Weights of a small transformer language model.
Size: MLP 640 tanh GELU, vocabulary 8192.
MLP neurons of a small language model. Each row is named by its layer, matrix (up: input weights) and neuron, and shows model dimensions 48-143. Each number is 500 + 25 x the weight over its row's rms, rounded and kept within 0 to 999. Numbers have three digits each.
After each neuron's rows, "fires in" lists the words (lower case) most often at its 100 highest values on Wikipedia text that the model never trained on. A number after a token or word is its count.

L3.up449:492518498513460510491475481534473506445485514518466541513502477505482512550504426526531515507496521503502510453495498526500496492456457493488468484520514458526526524478487519505474522474502477489524499451480493479477548499518493444484469522460520509508528538482511526513485518514540490520
fires in: "first" 31, "last" 10, "2014" 6, "2021" 4, "2017" 4

L7.up487:518485478523519487471525516485526537481522497499516512519481544530466479492483501498473476466499519507527512483491484492484503513491498490557488491502494464479505514482522559506479463489492445470500476438462476454506479480543492508499482510495475504508533484520487547485536529456500480495
fires in: "as" 43, "in" 7, "mi" 7

L4.up224:487476507466485540509471484503496480522506511502475470530506477472499457492487516448482476479467488503446460493516526521509509498516464489499511499481505520489499498490509520495502526458465484510495489502510484465557532539551462493559470502518527462501514492478497556480533555505502488483
fires in: "s" 36, "of" 35, "the" 8, "to" 8, "a" 7

L3.up474:536488523517511536513490504456495453545515505458493516494555437450546478489507469503456464530514457470506446530500501509496512483463495469528492537532521483515484481490487503514559525498494506496487459481494504449492509490501507490522492508470452476487550481491502481523523540501494557510
fires in: "or" 59, "and" 26

L4.up205:519478530541457495504441499470522527497467503489480494472536515511490531486523502502502534489517464466432521496469508461516471514526521488486538504515476469484518510473514525553489507520495533480493493490454503487484494477518507503493472504492497547535483476506510472461499494482501504480
fires in: "not" 36, "still" 12, "than" 6, "even" 5, "note" 4, "also" 4

L3.up572:541508505480508504496472519539523508497507519490533456550498479483521493461489474452501528476512522537513510517525519516543527508510569492506502517486491495505519516509488525515454481519458541470480458481471505517497506510491483534525468511487469454516478440495526479499518518517536502487
fires in: "of" 57, "thirty" 5, "thousands" 5, "frisian" 4

L7.up616:502506509516498487487513508521550529477492503511518487454478487508509530516505493498481520525509495497475514503431500519517490463515540468534551482513450477477490493476491549495467474501518499496526480550495505516525512487486487421529554515489515522526507520513531480510464453476501506450
fires in: "as" 56, "while" 12, "by" 6, "also" 5, "under" 4

L5.up582:528511508528441505504525526548526506525522502453562543455451499503513527493534461521536525511521487537509439443513525502521484525493504472526497505538502477490499542514478555479499526512505510530517503525477484526459480554488537449517503469500535503510492495479516515454483466494511541466
fires in: "to" 24, "of" 18, "where" 9, "and" 6, "while" 6, "with" 6

L5.up433:466476553497526536489508492517516502492517569551512529494512483485481488525545480528491534483496488501489491462496497496519488543478500535520490489531551442517457498486536524491490518529497516456515481488491466508505543514492498518496543515485461493537548491495522485517512524497458497466
fires in: "s" 93, "the" 7

L5.up218:485446487494515453491520475454520533497527481551446500512476457513473493530488462533492474514519475488516488471493504521475516487505506469511500534520526454542444489490506550511489489527490506508523492457493522483523464510545501512549517474500490559521518539490475491540523526505507490513
fires in: "had" 50, "also" 5

L7.up33:462461473460502548513478491541502489514489521484476470490496460508523499555485480481495516513485503508499521512527488489498506498473484512538550481527494473508512456485505508520524531470470471525523461552481528505499487497485543502514461456526491498517517481513530542476486531490530466500
fires in: "and" 26, "now" 7, "than" 6, "as" 5, "also" 4, "newly" 4

L7.up318:525505480475491480463448491496527508522497497536508506480486517485534513476460510478488478503525521495434522496466469496541508446574528508497505488506501465445511465456466522481474491561521457502490506514498509526480471538506501505516554509496510506506545493510485505495501468499530526499
fires in: "in" 36, "until" 24, "since" 11, "on" 8

L5.up630:521510504475512523514473490547535470488542519511480496510500465481529506513473497499500528479514438533488468479484511509502516496511490491525539517522518455506518506516465532499580472520488466430515508530489509459501523531513512479509489474471514461508492462509520477476532506492534472456
fires in: "and" 46, "however" 15, "as" 12, "also" 9, "but" 4

L7.up399:532513498476523530475539522529459539468491521493451476447487501479506508466532491481551471491488484493479502522526483498533502477533530530533551479505501507485477523471498481487499490476528482485499478513479475533536518465507447468483532482506532529500488487516517508495518510516519496494
fires in: "of" 40, "from" 25, "to" 10

L5.up348:518449480493534520500486470457489535485514496470523502515513454491466495508536507515515461491493461476510521513503498480507505518507437498531524520472481468475485516516482528488527543531467437489518463486489461500484534526476487499528462504497536528512551489460516556503493500503493515480
fires in: "the" 45, "of" 14, "a" 5, "last" 4

L3.up566:485471557493484443477479512517487530523507504494515486515521500524527484491488481500487510502468488496493537514459487530498531554509532511477534532506500469488507478526466533488475489473454519503475514514471496506519523488512506501528484506493513474526516494484499497555526509519529471457
fires in: "of" 77, "thousands" 5, "eagles" 4

L5.up382:511471503525517495467480504564483478502529552499525506488491505511452486530540527492504502517490541478484443472473527439501504512513491531476492519483551501499457507517533522444468501468514498481540463499494495511518478535523474464502507514519484512526504505491516483497496496467505486507
fires in: "for" 19, "the" 18, "to" 16, "an" 13, "as" 9

L3.up603:513536515490456522493496487499504478522497520524517474460490498484520519489561518452500451514464486469496490508500487454467522520474485500496484498488503503492559516482503564519516463466517545545510512486484488545509500517497488533519478503507512545536519472498492510481526477532513460526
fires in: "of" 65, "in" 6, "from" 5, "for" 5, "new" 4

L7.up295:521423562528501472526484492529517488470482521505487509520469475518422493520491504488489515474491498523496513490497477513509495503474515515516501509535541513469505511500492478448500506506484487518526437478508549500497470526533472509494482515540513472521514559457528517487482516481490499486
fires in: "s" 47, "with" 8, "a" 4

L5.up102:536497501555459505530532481492498502522536513541493489490479504505500472486541512510488523541572509515493514481476504495545512521515513520475551535488558460481456482441496512479524482475519491461500485467504438472456489509518486491524504516541493517552475514507506541508525515483487474495
fires in: "as" 82

L7.up477:476478503507475488483459530506508477495555484505491463523512498506511527481515449514503490532484443490509530482525499487484515495560529527514493482457478474514496520524521520493507530527545515489474475492492510478465474498502511468470442472485484548518526498465536496531487529484458491531
fires in: "not" 39, "more" 7, "second" 5, "had" 5, "was" 5

L4.up520:507482500494490446501560495518505509512496515502461475494513499493480532515488489488495537550514500514494486493511518509495507484505549543479507499483556452521542525496513516501524452469517554488512505485489495493480496498503496516459506466515497426487481471522518540512498464478493521479
fires in: "on" 16, "as" 12, "this" 8, "one" 7, "also" 4, "other" 4

L4.up115:503501479478488480504494519508536493515505501480457526447546493551483539445500508494493450472502504465521524520532535481465490506509497522502479454535487542528508478499489488478507461481486508535500521514475476496575487505515549508468499504498516458526506530474458492513481473488459477521
fires in: "and" 22, "born" 16, "football" 7, "footballer" 6, "career" 6, "politician" 4

L7.up320:508553496534493535462505495508552488496508471496485491509520457498487507488528518500519516511513499512522483471516479472518504514523551511454526506458483517492471487498533494506538467502487515533472496470492502512482504545494522493509464557457503478512499463505504490504513489506502459508
fires in: "of" 63

L6.up535:497467486482523484444515488530510532471488531473509492481486506488529520505537505483496503538524529476505506516470515481492487496493480497475498544465532522487459511462522476489487507498530525492510536464497506507491508509508524475467527536532490506547532505475529479478550509562465487526
fires in: "to" 30, "as" 15, "that" 6, "became" 6, "become" 5

L5.up547:511470535502532476507534520547520495532493531494498481465533472465559477506484516495494490475507472521492485514473525518502534447549491500499506504490475494482428480486487532510512448522483492511550524516507512483484496509523492436544521480546519508528527466501498540479487486535500523491
fires in: "who" 19, "to" 14, "well" 12, "now" 10, "commonly" 5, "instead" 4

L4.up39:512476488544499467534490464479495535505480495442526517531485501515506528499556471473517485494479518467484538487539544511441529512525501479491510490491501497471510493480535508484525465503501516533503489465508475512526475496544480488567523495526531506554511502448514502481496542533473523520
fires in: "began" 17, "led" 9, "of" 9, "started" 8, "from" 8, "career" 5

L3.up583:509493494511449523492497497581497494498476512523485481509486471479484470513541460492513511446491505528533514458505484510509504511517506460534537497494455474469508493505512516528488506476482447497483464450531481436477516534510458494541512536525485504480478491504486533440497537479518499500
fires in: "as" 26, "by" 19, "when" 11, "it" 6

L3.up575:504487540520493513481496486546479494499511476575488490511482496499486486500496467491507496486529500518510472506473464519524525554502516544506486515506487438505523547484484534507458499483483504525488485482512523487506481482523461473503469537501486531520485519506490492501551535540517531567
fires in: "of" 56, "which" 16, "following" 14, "two" 7

L5.up295:488472549468480493533505524497503495480532503510547504482521467468514519507468473468508517505509463479488461441483513505545527521518497502466443501496507526498439490508477508527518511503477538524488481493514472480492525557498519491496481523484526472510519497471462492483518529500543526533
fires in: "to" 80

L3.up502:516503525516520497510500537510466493509506452469476513506543521506504477492542497516452482466531518522518482499515536471545519558509515497463476524461528491474481507502524508459532492526487550493504538522498510518536526481501523492521488544503471499505456439521524521496516517546498518484
fires in: "of" 79, "for" 4

L3.up167:490525559493506481466489509503526506475495533502521482502475450504507475464496475449523529477493515517498507521505486506518492471564579460558510525488510526494479472495503479474512516537472511507516463503495454503512497519530485499520517511479513508523571449481515562461493509495547512476
fires in: "s" 76, "of" 23

L3.up308:527521506537443489489545512486520502474487480547510501473439480505513517525505470480496535482529492485523464482479500503528494519489494500435482504464497510500480464491541513485537488490517508452521491487520485488511474485514514465508528530502487462520477471533536493464525505496480541474
fires in: "as" 94

L3.up52:499481514483500465531495495495510460474519524507496505490552472488533474494477515461451436496536479514504498520471469495470520507511508522491525478563494512509462468494493513499495490498455527565496499505505510470506505553489485495516475532490492477508521499515498505570523540506519490477
fires in: "and" 34, "of" 31, "by" 7, "thousands" 5, "in" 5, "or" 4

L3.up198:538505457542520526520461499492507480484506480517499495516449430512427529507490495504486540489487498494477508509514485492504479513500475486574509475486486537501524536510488456464480516546507461483501481456510483513506489514541506509453537488465467473505531503491509550526481459484492527495
fires in: "on" 37, "up" 14, "with" 6, "of" 5, "at" 4

L6.up498:534546515483478505461510491496497510484509540511510446434468520521504495488533507502524505492453508496506473509490476501510517470498486515535522493490490475487463564469485551516498509551534448456525470549498544536483514509514481522474527511480473492492500496485538480531510498507470479485
fires in: "to" 26, "in" 24, "of" 11

L3.up149:478541560511493493485499509524500445550506511526498504496564472468550501474470495500450480547519434500481437510461482456500511503507489510508481500510495486513474483484502477522471484482537496535497480464533520475518475532484513466522492468505489497532503492510528478508544509545491514484
fires in: "would" 27, "may" 13, "can" 13, "help" 6, "could" 4, "will" 4

L5.up422:450510496509481519467527496477560480490486506495491495519514493517461520510517465470495475507473501530497516494520529506519525521482501468456448474486503504483480519483568557473532533534523485471515487462507512482548519502483501464494525520492498468517483517550509475459484519488492505497
fires in: "his" 20, "more" 15, "her" 12, "father" 6, "master" 4, "most" 4

L5.up526:524495488516539536525489486484523477524487506545498480488516517526470504509512451483478450497450507500450518522496500482480499517549512496527477518530472486545497518517508559479507490527535514449505483500463494501501491514478553499476498431477557496542551481447454512469488490523486477477
fires in: "to" 16, "of" 11, "such" 9, "however" 8, "known" 7, "who" 7

L5.up91:485534529516513514540503501519447478494502495537498487493509489450483484484552507514468507562530499499487472535524511496538456486529500480493450454464492507469498477490515499459477488449496513475509508476523511476484480560527496517509481468521526506483532481478476546525516511497535532527
fires in: "of" 38, "a" 21, "well" 16, "propaganda" 7, "intelligence" 6

L3.up440:529483476494521541478496520471464513465489511487521512524468492465531512493523509507511488512510479515514478531528501492518515512458432525477494503546459478505497509498476507517478483534518457467518490529490481491541496492482466495488492500465472517504522507475447476456500525551494505498
fires in: "and" 64, "to" 27

L6.up520:494503473521474479509483537502508513465525555549517490518477499477502507489424471509490497502485527488495496544523468505488489442476517492494550508487518484498501505548504477495487499514482498501509494504502523507501496518530491508516503491482451504487460506479498483500561451532515484447
fires in: "a" 90

L5.up367:505486538548501499502486463512522504520468494560504498475484528495425525517500526500496475572555535494515488467424506497496532516517509457491530505480520498485506500519481489501503504496494519510467474532509445478482450512500512524473488473476483486528500488525485525474503511499538487466
fires in: "by" 48, "on" 13, "for" 11, "after" 8

L4.up116:499494461510480487509523480463539506474542487465536504494500468510455510480448521495493478494519453512518477529499484486523508501508497511456489517468488505449484482512518490485489513522493546493537518506503496522526535524519491510501498521523479522526510500496451479487503480522467569456
fires in: "an" 48, "much" 14, "life" 12

L5.up18:544488491535511490453487496517564496513531525517535498516426472479466464485519535530496468481514510485483490469518501530530495463484564483491526467533462484473495505521527506462524478490504521460516519490518517526491508514538454537518551520526495486507530523515508500519493465529466515471
fires in: "a" 32, "as" 13, "no" 5, "since" 4

L3.up205:472515508497492540475497476475492465508497510512488475520493471481517517522521518536481473519503489501497457506496514487547490545494461527456491511506462526489461540455522469487506507477444495483503490520495469508523503495533493496523462540530459523508497498488515496499523558526490533543
fires in: "of" 98

L4.up319:476532511511523489497543461483514546518524518506489496457545520496513492465488477534466502515498464506490487452464528509487467518514479489514494516474480492476513493471512505543515493499558497476538501521503468487508485491519477508543522501496476528539492497499516509479529472510486511498
fires in: "did" 13, "et" 11, "remained" 8, "still" 8, "also" 5, "then" 5

L7.up162:544479515493473498442488528485545558496494560501507470469475553486490495519566486505511494550500495503488455477483546491521503525538487452527535494462533497486450518472480532535462502508490469490490469504519503483486481480523534493528501488482536462473510514480519507483497483482483529482
fires in: "to" 38, "by" 10, "without" 6, "from" 6, "for" 5

L4.up631:518501530526497508514443471548467459474521492534512511482507530508503449479517497498517466499484473509550500466524497521524544471512493496486513505492488499496485470470506561470508495469488533510517524505497475519492478481510472498477439484512499480511494486499497475489500502534547519555
fires in: "of" 42, "for" 31, "dst" 4

L5.up391:496472512454478464546495474541532499525530488509499508473519482510513492511478457469528537475494476502495488502484504516523499459498529498490549490498531486517492539464518552515507473512486523489520505500498490501491499498490525500481532492529524494513506509500514488479496471515504507494
fires in: "and" 21, "however" 16, "than" 8, "such" 7, "over" 6

L7.up511:511486505513519552527471481521484509493482508548479486510465509509481523550562543508449550474486493464506500481489525472473508516521497536507490491489531520530444486563523520500493495496486461490547517482523501503519502471485498466541537502514481504497530493469489523505509480498541476474
fires in: "at" 30, "of" 26, "his" 9, "from" 6, "to" 6

L7.up443:481500502492512485498460485508501462472481498512513475486476502454514531471541492502531550547517492491510535473488509499486509527513512471546506479492485484483501522475508524516540488495484512513436469524498502501501497465481472456532533471484479478540497482509513484475505489519511554492
fires in: "after" 19, "when" 11, "where" 10, "before" 9, "while" 8

L4.up555:512532524481484474486486489508530429527520506528480471508507459476509493510487504472501475517451469484499445523492495481516526472539516494519494548518485445453452483463494528506507484487521509494463491509509516476483565486505454509568511506546479491501549499503514458511502517527486534515
fires in: "to" 32, "for" 18, "over" 7, "after" 7, "between" 5

L4.up285:576506516541536472505491558489494503471510487532489515495505508515470527522468498529481526476461495496471487500490452456458532531485481517546510559519500491524540531486518496479489487480487480482515485518504497476540505479510508557515518522457503501468522499454506527521519522538491510528
fires in: "at" 32, "of" 11, "near" 8, "northwestern" 7, "elevation" 6, "central" 4

L4.up292:493485501521516559497527513474513533466476517466473502461478486520547509470531504469500471508512490509497485509506489505527496537527469499512536508514496505488515468518534496514519485475480492493535458541493493514579447474522500496570510539522524488536497537486495503482500533511484498513
fires in: "the" 46, "and" 10, "of" 8, "career" 5, "living" 4

L3.up532:529472502495484484542461521524513504504503504495538503462467487511507530517497506527506552522492511496491488476529474482487514533520528475527458500518510527500501506481464500507468494505464508480502500525500485465532480517538525530506515509509480495489522528495493497503519491527512526495
fires in: "to" 33, "of" 28

L7.up540:490482507474464507483443529506551496526474537509489464488487519489477472521540478467494507521488471548509515498482502497484504506443529490465519493478520455499481463586479494532509516483528504512483473481473479505473527523521482516517493494454500477544502466478515539461453497504503519478
fires in: "also" 50, "never" 6

L6.up299:536482468505501508502490496488467521469555497508477518454502501483491449543470486485523494496505492514478532460499520486502498514494546474492522471528500484487499485476531496550491520537522475473540458526508440511519505492497465506533546519499493448490498483515491513539496525519486510491
fires in: "the" 98

L7.up243:472496519564471523473517507485541492462516519492562514490495493510458489544498495497493512490520511513495477553511449515501493468548475538487478455458519502493486530523522514492485531535537532493450477459471481511485495499482451504494476497489517485483503496508482491539445551496474527486
fires in: "an" 75, "no" 5, "a" 4

L6.up243:508509470545488533467519487502484512503519495513491534483499509546509546524506495480508523532491472507523497499553506503527476509485494492513466470533472479505475539503527519500508494499462518525493481448553481501497445485483482519516502492503482536499502511511492500456475504523476486533
fires in: "0" 17, "2" 15, "3" 14, "5" 11, "4" 8

L7.up133:503508491531467487513505534492519495480502544559494476540457540525471503472491487492504434510488522491491524468484507473506493452502528544478505499456498521511502490481509508463528479483509469474500497515494495493510460517510513558479505484500505510530517505477527474509521475462494437515
fires in: "1" 18, "7" 14, "6" 9, "l" 6, "road" 4

L3.up107:460507521551453489491485518525518503513438490513496499446503536488441556492555508551511468506479515479472490491485511472463494504461499489506477493517469494486533499460533522503502493458498509526513483476547502522521510483536475482505511506547525491527498473477451509489501508490458471488
fires in: "of" 39, "career" 7, "from" 6, "attended" 6, "led" 4

L7.up343:496527488531451519476535525525496452527489527473483515490493478490527498474491470521484542521491472491488508483494470500475477529474473488533492499481510500483429468514527481544503509477484502568522524504489478529508545511525506524492526433461480501495498512476479480495443504516501494527
fires in: "can" 24, "not" 15, "t" 10, "to" 8, "would" 6

L7.up50:524484508476467491496464517498514440483483505489472481460529509561524506504520497500491529523484469520500476453509511495510509496533457499535498502495515474481481485471499489517472507472510489503544477570509473478493518480506490510566468496459504491495530542505535442518446503506482511531
fires in: "to" 56, "t" 18, "also" 4

L7.up347:501487550471487527517485486495506529475540494499480526523516522461456512542486524501484487465487488504512524473482501493499539491489489514515483526509513482463524567489525498518505498517489501487534491489497479464478502567556499483545494527496433505489488512521493479475507527485475537489
fires in: "the" 32, "a" 8, "in" 7, "anion" 4

L3.up43:536521508508455502544497472501485479469510490478497487468509522475526503467500528490475480524479547536522464526457498468556505488472514469538568514525526498485501512501529519476467492486482518499498488496478518481531450459515485505451522520458500478497521519478525519510545496500484521543
fires in: "to" 58, "and" 11, "w" 8, "along" 4

L4.up610:521482530449546480480490453492485484475511515510450514512511481505507472497506532472502515516467493508537482504475530550494491465538492505498475487511531480515493496465507528486532512479496529522468464538511475529496507500532495505504507474557555458562524510447553517519510526506534529511
fires in: "s" 20, "a" 14, "of" 8, "gear" 4, "album" 4, "or" 4

L4.up51:490463527521477463509526466552501444495500489525497435502448530493467486510500482475479546474528452498521500527507509510538497484485504524506512500535497479483522528482485507500519507525513553513497511470521511530479491505517470544513522557543499490492507484470514480531509459527488489501
fires in: "a" 24, "two" 9, "various" 8, "several" 8, "reception" 4

L5.up288:495514487470500448480482479492535468505516500488515464495486468488525520523509504505480518525454501520500452496471487468515485512499499498530466497480511508486481493541516479504493484465495445494496487505551517480507510515511487486505535492520480483576492476477477431466532521504464541502
fires in: "to" 77, "would" 13

L3.up303:504511491457478520466566495466508472508490525465498507531473490490507518496504531496514489486460548478502504460516536513517499510489534463501520487530463468484496523491514537534490493453493505536487503483506546504487506499516456484512480552496588492511514511472478524464544519517451516512
fires in: "to" 35, "from" 15, "of" 8, "at" 5, "uanl" 4, "26" 4

L7.up630:498517499443538492525458501491502447505490527505481488500578480486514506505533524491534531497482487471513483545525518512466495483467488463493507459498492471514510508518484524459535508473512493517497521516427440548472491536489500468493498519445526516528500465517530493518511492503477504458
fires in: "and" 90, "who" 5

L5.up212:505510535464492478479486505520521527499500549513508478490544470453459512506520441522485477455516506476485534514476472507488450481485486538514536506484489482540534495514498524464516526492478478488504486540525511471477531501487436508495519471473493507502505510477493489512505514480523491489
fires in: "s" 55, "the" 10, "last" 5

L3.up385:482491474469486468497534494574520492476471500497501505543510501521524455535494477535514519481516542509484481474496505487500436542453493486501501489476464508464470489494510503535519460488491498494525547482465532487499531515504499439505467537461494485471488527484528537546518525470487477530
fires in: "first" 27, "only" 9, "2014" 7, "second" 6, "league" 6, "third" 5

L5.up592:494526503519568500504525515505523520450560498544484503510508507480465514502480470500533507502512500489478489527493483487493477535495512486524520482482495516476497487502472540508507444486539464500541474497470517473499526492495494491445509510504548487531503524515507553473483469489552506497
fires in: "s" 48, "that" 4

L7.up298:510503496494482495481523494526537460492467526536474499497489448538470503467501508485494487545520457490524517504500536478500522471506518505487525514479512489481509456538473545521451494524502490487486529492490541553519505536462493533499517509506522502529482500499494506485494469471458505475
fires in: "was" 55, "also" 13

L6.up594:554527510499512532559479467465528479525495478487576544487511517487481485517488496493491529475495525516509505504450511506522497468507513511489520523530490494520510549516483535489503521478493547503525493465483472457488459515490506491495519453455490489516506506486513513498524471508486485493
fires in: "on" 33, "of" 32, "and" 9, "in" 9, "under" 4, "to" 4

L4.up447:501443497522466521502505501543505491520487506538523536487523519520514490490507468535489461513474518485506517497484478495516512550480502480513514476497510457473487502543513530500519510486521469507503538488489507464474571464475529456551474540505462480498504515471516520505523494510476513535
fires in: "first" 15, "only" 11, "top" 10, "national" 7, "known" 7

L5.up499:503512496507486480459469507507533517525454501498501488508508443492520510518525497489485457521492571466503524499480560484478456511512494493542498492474457520521523496471533533483460501523502501505517503508494516476479501486510460472501503512516458508546500504469486493525505475463499501485
fires in: "but" 39, "while" 28, "and" 16, "were" 7, "although" 4

L6.up357:459521434513503502470478517537481487508534508501488484484500538507500477523478491516493470502507423499482477497507495511517493477502556551477496489511452530474545522494501512458475468494516537470529508492546492488477474527476508448501503467501479498502490485481493481496516498481518477520
fires in: "3" 25, "2" 20, "1" 6, "4" 6, "8" 5

L7.up192:531482467529541509474486433547527482516471500508489496475512448518500496471482548538465501481487538476496556517491495488501461479492486502513451482492492464517496502497497533505443503523493478503524456501488497491520489491498498475483530520509490526544528511443533512531507500490491482538
fires in: "and" 24, "is" 22, "sentinel" 5

L6.up521:479479547506519542522475480494498483510503460505482481490540510487483487514505546517506529499455496463506496479516491476487499483462471518492514474538488526496471528502486504504490536507499445497505453512517515477516498498529479498497520552530498478515474487474440495501557493522463506538
fires in: "and" 65, "to" 9, "or" 7, "out" 4

L3.up229:473483472528482493537503515483496545499490479516523526489531525475498529486526471498489456482474507493528462565495508499486521510464503480451451551522447507522510514481510551538496484475492506512509507539535464485539496512458508481530496522520488478503503504495483490497508523496492479488
fires in: "and" 92

L7.up355:498456505494492519513497523492525540475528502507491516497495480433467524485472535504514493495492524499510506453518547501503512493516510504513489500538486505490514513499494488512521485475499492527458502492516511520493516500524522471496543488499470543472501466470548566462497498504493463515
fires in: "at" 52, "under" 5, "atomic" 5, "reach" 4

L7.up9:515492516488464506487511496512485473481504475526530526536510480530465539479518499557493542502482504510517468473534453495473511531502546515478498499471517462518511530510472488502483508511476541486493514471489491483460479533512496515491514465490517511528472501504430501505471508512515486522
fires in: "2" 19, "7" 10, "6" 8, "8" 5, "4" 5, "1" 4

L5.up297:549493450453517491506508541543495508472485530483496485528498532493519512479489487494525499513423503485522488506504510495515540516552501473507473510514481489516503517519514534503477468483512516489519472464517519464544436486476513484569500504525524498536496533526514455460546510543472506542
fires in: "to" 40, "of" 14, "by" 9, "about" 5, "at" 4

L6.up315:516455480460513480526493483547523488499472493566482497506493510478472500517491509537504517509493510463475507549475530493498511477512447539496500522463509522521475504517526546453487527487477536528501493480492477517492524503503521487497463493484513459529498544510493515499480483532471483448
fires in: "a" 17, "one" 9, "player" 8, "an" 7, "member" 5, "footballer" 5

L6.up111:531496499465496517498495475497528474495477522507520490437466515543539498506503485491502538537467541491522467487526497485513527516516513467511499502479520490490498525487517465525520505516500493527526507489519512514504499505507479494494471496547498521503527513458512509501508518524527537489
fires in: "of" 38, "at" 13, "on" 8

L4.up16:517495488479488479492503498525496482523485500517457487514477467451522454501540486505494490500528456519464493534503521446490496504507547481505516461480509487488502504517539500505530492473504520515510506529476549523551474545513488479517546503507464482508516488489503523510503492487464509488
fires in: "this" 49, "more" 15, "such" 11, "turnout" 5, "it" 4

L5.up328:521517515474506484500494510506501509480475505542532530488525490491468505513460482470533526520506548464460538475499476513506559479529481527514603521471523486534470554476482492436494496500501475516512477509480500521471512520494506550427503466491508476540508515507510495510497477530483553512
fires in: "on" 44, "of" 21, "in" 15, "a" 5

L5.up32:516510504515472490492532471544521511509510540487469488526473512504489518520503456446485512511528535496517505485515492509506469445480515493470543482467536500489556517519509512501523474556466523528514511483546487509542450465493453516481468501513520470505479490503516477498476479526472475506
fires in: "3" 14, "7" 13, "4" 7, "6" 7, "0" 7, "2" 7

L7.up423:546472527478485518498538487529508457475475549493478474478513495485525553473478489488519481519474496515527505507505530475467457498487488546527545497512490520529487513471540556481474494528516499497463444484467487492505503515513437475490524517484496518520491512510523481525426552528461527544
fires in: "the" 28, "it" 8, "he" 7, "and" 6, "most" 5

L4.up230:511458488544455475504525515470528507523489509477538502473531505483469509488485531515519489446545521503479488508474516505454500514493464520506464501481452482506508494490500508494489507524518516495509498501466510473486533477503513580520493496529483493503507478541503493506554434493477554476
fires in: "born" 27, "date" 12, "life" 11, "learning" 6, "children" 5, "birth" 5

L6.up221:457479529536489512541545487514473483489540521538484479496488492497510541502506496501518484497502501495506469532498503464509481490493485530505511459480536496490504500487505530490486488478494469459530507474518502520471536481525480470476489480500583508512534504469505557480478506475479465523
fires in: "s" 99

L4.up294:513476490485498516460478512500491475506497490504496490456439459476523521490513516458500482517460510466499485553514501546478496476510514508494498518515484467493516491470515502451535456495540510524493472506517517505541504480541481517519494498571511530544524500487503489523523500544468518510
fires in: "with" 23, "there" 21, "for" 17, "of" 15

L7.up413:507506506515509453515534471496508473501515544517523519507550483454488523507508508475493498519507500461543495525482528506498482492493548472536491502461500446474487533508521559542497511482508444501540479531459454507451498530506536497520480495471488448518502490508503508476511514526482498529
fires in: "who" 35, "she" 18, "they" 13, "it" 5, "that" 4

L3.up251:469499475519515523546535450515451492504486523539528502530515489491513500525471435536473506511498552539493480484503467507513527502508512501522468515544471457520520523457516519493459506456479467487538474492521476472493487456516503470490535527461467491511525493466495507518533493518527536489
fires in: "and" 55, "or" 23, "l" 6

L7.up326:503461491493491500502525506491493476485447491521488459486504488504542485470519459475485534516472427482513491511510485495501558479467508505494552500510542484498515519483533496521504517502516458499510491531446546524529506490492444500514508527539490516502518503498537537479518559481490495550
fires in: "the" 53, "s" 19, "this" 10, "it" 8, "a" 5